From a checkpoint of a small transformer trained on Wikipedia: rotary positions.
MLP neurons of a small language model. Each row is named by its layer, matrix (gate and up: input weights) and neuron, and shows model dimensions 48-175. Each number is 500 + 50 x the weight over its row's rms, rounded and kept within 0 to 999. Numbers have three digits each. A neuron's up and down rows have the sign that makes its largest values positive.
After each neuron's rows, "fires in" lists the words (lower case) most often at its 100 highest values on Wikipedia text that the model never trained on.

L4.gate125:447534489454488487513492463537447437483579518523500492469530499440495515441436500414531481563552488501537447470513451444463451393528488521616445537457631573589455493512443472528520450523519501552418530477513513532430514534459547594498581358440509435446496495468446511452582466428566590476440508547581483423466476425547484569529470502495527514566487473443563514436440573441387600578560
L4.up125:544450415423527538480543516499580452528546487546541448546439529585535431545440518453449484448469419441555533511493522505490495418470491575608539595475487488529398502531469505522520511510490535574583638561454505559424482538502481428566381522526523622547554520554490547461502591535520501504498491524508465402496532438572460502420451424554468471484524445414542533481454568634476532493483
fires in: "from", "to", "across", "over", "night"

L6.gate518:538569423430584547435446589573499476519427489542609482520522444531543440550576503561490547477500450415513509490531527531436564432539551547479492566489520543537499512588543479529513526457520475484468527558441503429482453505459598575392538539457511521516507479475490478548493457501538511436616557594589488590634466509558514491513527479424440563487516505446478457488531509443503538554518
L6.up518:601506481502455636524518426450511607473527463469522486550497547446432454487549459458514528465387492532539525496546482456527508486488531416457534559493532430492417553440407444492523518503526566531514506495495459407511516523570537439549484509488526631501451479548475489536441494591555523536470477475450479475517459399446522408588390474485449610457510538508529437466484521461452537489439
fires in: "of", "among", "all", "time"

L4.gate934:474453465544488512431431529467563487566555540508626470505589358529480471468503569388507582525453499597534517496533542530552531524454472523499534452495569597454617474514508488492556454549585428464537569530458595517529487523558645538472531478347524501549438425514578454467509441423503518555468537462576540472505546488470477572535430488522415456488473638587593466529576465512564487449551
L4.up934:538494503550461431574421480537546438517526568400552440570537502454487490554474470441380533476477576438472428532487438461433535491465501418447416477472503600495494463500511509504535452509434532562551525594501533647495585635517612562564603628379459443466512485568479420518558544517539494451497493518520464567522570489477549537447470503602433557529475557441455484586492531445503448503526
fires in: "to", "after", "preceded"

L4.gate367:491494520477572502467493572409516499514548554553494442505423536541407570527585502502446527561473555462494469488505522482491500549490440390424519505470475512516519550532432571522532416550481472519509485450475532489491423428538535545462495493392561526371500561491529525477467512479458489483588458581405483459444467562471522534478505519505459533440549530493520474507495546494632504473491
L4.up367:461443525531523502491406550476398496447446533524555559546467515559565489598562484522602481575505559604413487525434540542547488514519555553533544473416525485502600486524523439544498475524551589460449502438479509506447526475461444573516485440459454491492540561501541492474433547491516491569473503501495501554529481515486495481439453440518524498513566417480467481542580476532537597472458
fires in: "other", "rather", "new", "more", "others", "have"

L6.gate563:516475488475529513521469512450538516483363475539487522463467448544556491495519466472509532504590496473452446530518556526507501520516567554454541476445540519468570552471486504520443415513532438501474496450487478487503487455450445462456550507401576548528528443535412578403530481411498541457518441548537429498497489493471474506545510538363520493438450500530500493630477430484574492580426
L6.up563:382560575476532539556509498543458488495497468478451493536468472479451497546598458409444517457450552483491489551529509460532536470528498544504523404516542532563498513365480453476435469576448397547446506480468511523473554496555466470475461477592513570470429602471531443458500479517490457463546465513547483531543483391530514388544476465518511499451469444495442457514492500445469460547493
fires in: "as", "musician", "named"

L4.gate558:512479437500558491515551410549482559485455520570454487534535502534526416551473498488508534493461438565553508532594500481458431457414605465462526505426603459589466497597464462464425498563430481552592472512422533458590502531476490429435472550449500465437466529479556557508508484458477481418496579489588474503487426455446396524451497507529465384573412465622483471506505623427547557514531
L4.up558:468555390513495528500443496397527490512423500523531491492478625498575467597517572416574415523523433565557459570494529385578499526504564529460547471459526539508566442577549564546515462508543510506477399437480474520454563545486537596508621467576521531518394528549465550419467435514509411500550484442404612504478494527466469448474449495526523437485461484461420423464518500516447530492553
fires in: "between", "both", "of"

L6.gate7:493469474501537484550435579599536473512438505502469427503536528618539483460448539505557453546501480532558568495507505553539559346494375413520482441527555521466497608552591418538473455456487436530500441508557455533550499590512524514549497482430511443564520622425492534524516502543470615555497613522549455567513512480539484464513509483451473566615447566471556456461484387465492535586573
L6.up7:423521399501513496455499620465545509472583468494533519471500471493491556483532549494494445412549441502566479465517503570517545381460540467556557547481590568438509487516509501451392438434535460405487527497558514514479520597522539569474555482498442575585387549545402472481560451523563503536465504522643501634486516531503505532486452613587416617579554515482599487478506491468502547559539
fires in: "until", "since", "after", "during", "twentieth", "of"

L4.gate412:469466465451471489572519532497466481444382492436506405439417563477551423389492516367486536517516516553474525511495450467540381504533536520489511539449482574403533391466445516545548525497482468621418513344543531470508426464460485545484476530451499609466545471466486527472448387533517471526449532530503480495517466483516533540471501514521508567520553443538457493510407448543544403424531
L4.up412:578482493447494498467531561469492428521527451484516525514543471568548512494536460535523541506478469482512441490484493541513535405507468436441598550495444548525484608562378573450442451501559544440528445530498546508500549480424542498572453520522489544504473509405537517472530546575437595498452478565478535467544497523481505529451499463498501546416496530548458529497517481541553492447578
fires in: "of", "at"

L6.gate540:477469478496492453487506536514477445532510432465545520435478539549517447543549493532511480520543564408453584493463563524482492492523523482559480480442518610434423510497500555468432529602491476482486458569476537547417443415448569529556514491518478395478466390531495663568538573579523494511545521558483514547470545473458493433549506426440457428569426450455476447431498443531495450457574
L6.up540:439448530505485500476489465537559567596523458597451542497524442530511503466563563432467484603593391361505461496557655467505456562469448412555482434483422488517475509446499475423453515428423486463476495467543502570543404455475494562534486393530529509470496498546478515479393522590483504564501434472541403529494523517453570483548489519418506503481525428438456549516513510468502524512575
fires in: "as", "that", "after"

L4.gate406:501390482514507537548446554468523432407550542512463495570501479456525490501593495602499555486615577584505496435555531462583507419511509532497478555489462528495469441484531515521496496516496462564507575497540482468540532525545382405517467532495517499521533480594548512587415522447451557527574555510572414477484608561439560429391554570452553488487493483470587458467452480425518459461496
L4.up406:533449466502507485517477553445471455463476544528471500517481522561556442487454549637564429509463401503431483497566492449482547546497478485534485427446566526500540539472503418530555490496460500557533456574568521481552571521486543505588457522402451606571525503491470456530438503486534445517394450513464545432453585591530498564508535463491540558564450442592575549471474516471439516467584
fires in: "of", "three", "two"

L4.gate596:514513440501518518474568554497491478494440514533570541501540482493560452611520460456446454511493486531616477502567611542449535514395561481373536506472588468503531539491548497519477469507497543492494488490448522533505503549555465493470588476547426531501472449547419449589420528459493488519524540407475416463515525559478539572420484478501462457508509539597512423527454524557516543530615
L4.up596:536547460433568457454583418528491476553472476446523464535542366555490483462414553471440528533520498473410489525489449535518452539518422524461519493540507403552530457601478530549414465511540470563498467519542406471432590485519564453568391553515511534441607485553600516503427511455535475488450529538545432552495494469549494476551467468599444519523520481463515514505435465489564481452520
fires in: "of", "million", "000", "100"

L4.gate183:465527501512458485474410487479515569438511566551469527439477559534436580415453435569529577482538515502448515478521550455459477552584494436525476510510546550488419491599559446487505485566577548550555523537458534464588429652527511530466469526463521395505518547508418542564534451462453483580481595347448432484447596503404475443534523454435440433465504399596494416550499507495475503517468
L4.up183:497516558501373438476495595475491518492548450579396492490496578493441581575499484513513528519629361509488472452586534467516493446606561517517596408551483535538518474541515497494508410584484533508553473422532481422518487470522465509582500418511560445543440588466503454432508544508519495571426495431431496601473387413512518550497502494545505597475498437502431622485545456461430566435523
fires in: "to"

L6.gate522:508517498427549553604466518547482585582563405462447491482456570476574417520547530511477552483508538607511447448494513561547548583461589466588546463518556514507601483510505566521421504488497549437481506500470458532487482467449459557406554448467419518510502466555595473529458492475514428567513510563496480505529502517528565431550519507492533502557540550525406481487429540589430606522446
L6.up522:546509517472533510447531512461498476474473470491523484523442394569489504583508517450538417491555539447471520507474491504398428527611464449560396534504607493473519567520436496539566393447499499500561446485511410492451445425464479542590489399521536486463434497491493496451595549514471463443504471613497512510596442432450518589460488483462497485495473510466453540541461634538521549512450
fires in: "which", "that", "what", "how"

L4.gate674:541542513457441473463577535494481433498588556609443412555533474413468533512510524468552433540462490605504517491506444441520626501438470452527496533564474433525562510392490460439554546470449489480465582530418592534505494511396401512504533455529487480487455465478471500474417468447544585478565406531480534557570528544466488571443514503576478549510484479544589484510557462498517503545477
L4.up674:432550531417447449508566398568465443536509581556510538557419438508487399538532522490530483484394538585472610489543523523472486431507452476464454537557486460404473421471391524410534479471500483495421433438536483543433548457567620495527456485570502461509475499506543486576550485489474445443475418504413501519507433444462507523343575521513556449479539584497454497613475492481510432488541
fires in: "party", "part", "total", "quarterfinals", "age"

L4.gate284:473605509551489436423488503564591503479469425569504495412496532500464480460403496419511601468413546481456544452458513528583460419458521502411571479517528497483553595492460624531556407470521455506539508446444590444531524489514464529410455556501473465576394470511554595455571443466501521498453526515475497467459443582519505529479501509475503415475404540585589511548493528531433519460458
L4.up284:468552594529541471474375524578496451578450464523509479607486509544544479460521447488435502460581429458586533533394499368556565465468575441552461467640521549481451477563530407581630428573483456538449544542465577456492453484384509506488578509494406417461460418459486416509490546516607550517483499474504517606507572474521526546504534439518513479530466499544470444548440560535458407521533
fires in: "other", "significant", "others", "another", "important", "further"

L6.gate400:463463465424520522519488572590559608479543526447612507405412508580454471504528526506495506444575548584471600468556440561513462557498470494500586498531579553553554454486533502537539557463457446546484507502500526549461459552398451479483557443466510464487466553555483483532465486454500528605436430488561487480552422454496532547549435508529541513517499399532487591520500567500527559563417
L6.up400:496573485485569494520504571415516463612458510561469514488396433403460536532555487503446494472481441580502466492507499575438505616581475533501413540454498481485481486525510506475590427496501483489473441569569518446514556562467451537553554377601521463388429383509453496516499455502482531461481552481461463482565419506513507476487478515458488442567511498500469544544591481509570491550508
fires in: "he", "also", "she", "who", "that", "scored"

L6.gate253:526480483497551504467521595524471531491634529584476526476558565483470493607523471517589406470501513469517515458541396518576476506601456564531558455505550515529484567471480489502611520486499597507495477497599473447555519485527581458501588509590374481322495450466587595460491456544536488497530478415459515460399526494440460489490534427622444464560412588433487546540483487523472471452478
L6.up253:613478578537518420549470541486559536542465461553512385551602571556455454499537586491432479466493592572427483465448400520456553571490526512407489543522503422459502441403522486553483534495588562492477484560472487492553478430413558510524363498471479541515487521571483497412517479479493507501529526435490454508540536573493511430496517609583562477460497510453546494489553558495510515440504
fires in: "in", "a"

L6.gate585:488438454525501441537511535509381464533580475518424428521416466552562471505480488467629502553466476497524474445584425490613527530500563548493439554410556436489465561458544448527475594495450474463503555465489527467526453425514539565442512381570506460522580525471530480396550489600489525453545485448492423435359562432505522498488471510523543526476548437474481447435404403559535492528414
L6.up585:511550503410538371593473458613494587504533524483612480512581420536430506453498513504591575465488485440481524514486499506443463601549596553508593508536455491560526510547502529435427501493503488509528537524489595412432451416526493475478443577495430504487504505455574472496518539584498554439511491490467465527504444480426465565551488566487557522435460489476464598444521394570426475443392
fires in: "on", "a", "taylor"

L4.gate451:454487627487512489487564570473540422433512510468501466496449509521525623486465526512552466532539506526624490477566491499575515519449529532569529517488469546573506493638363527466505509502616479562420428500526422465512472594583591556560546552450561465506393493425514523549511472481584446566526564512471513471537535529475471451482494566456525504540403430501417592599404522577483526537565
L4.up451:485477502505526522520555482529469465523505566507501520491417563494513531531573424656451507524463523512560577478576508486492455499504533583512535509486443519562432452525486514465498542469618479560597574547445529464501497461529483542610503531492536411587544470518579533574490466481498448553508558524456438456567391530499523588553440535438533537545434459496455559579531558507564476473448
fires in: "would", "to", "he", "could", "will", "did"

L6.gate251:508508596388501585593555468648476525506563528423540448514554575559495462492503518438480540538555546548470465533491479525564536489418495536485606532543571544472520491515550487430554585466507492527533381540471493581423589466563463559506411521470531461490540569477542560489531490568608495497556509546512496459524462465515523475481535421486543532558483542465529459526456502470563462503446
L6.up251:458529497485546503594493453534605554485537470433493362574526482534413509488544559479515537518504562493476516491568573484481539411448570594434616531551561416454501503457476480474603471498472564534505381531509491555369526432427519561509438560522549444499532555500515515479577495516546564522550376479385377424474414520479494512496447378522548467540492526473481472490520526481533372426519
fires in: "a", "age", "avoid", "harvard"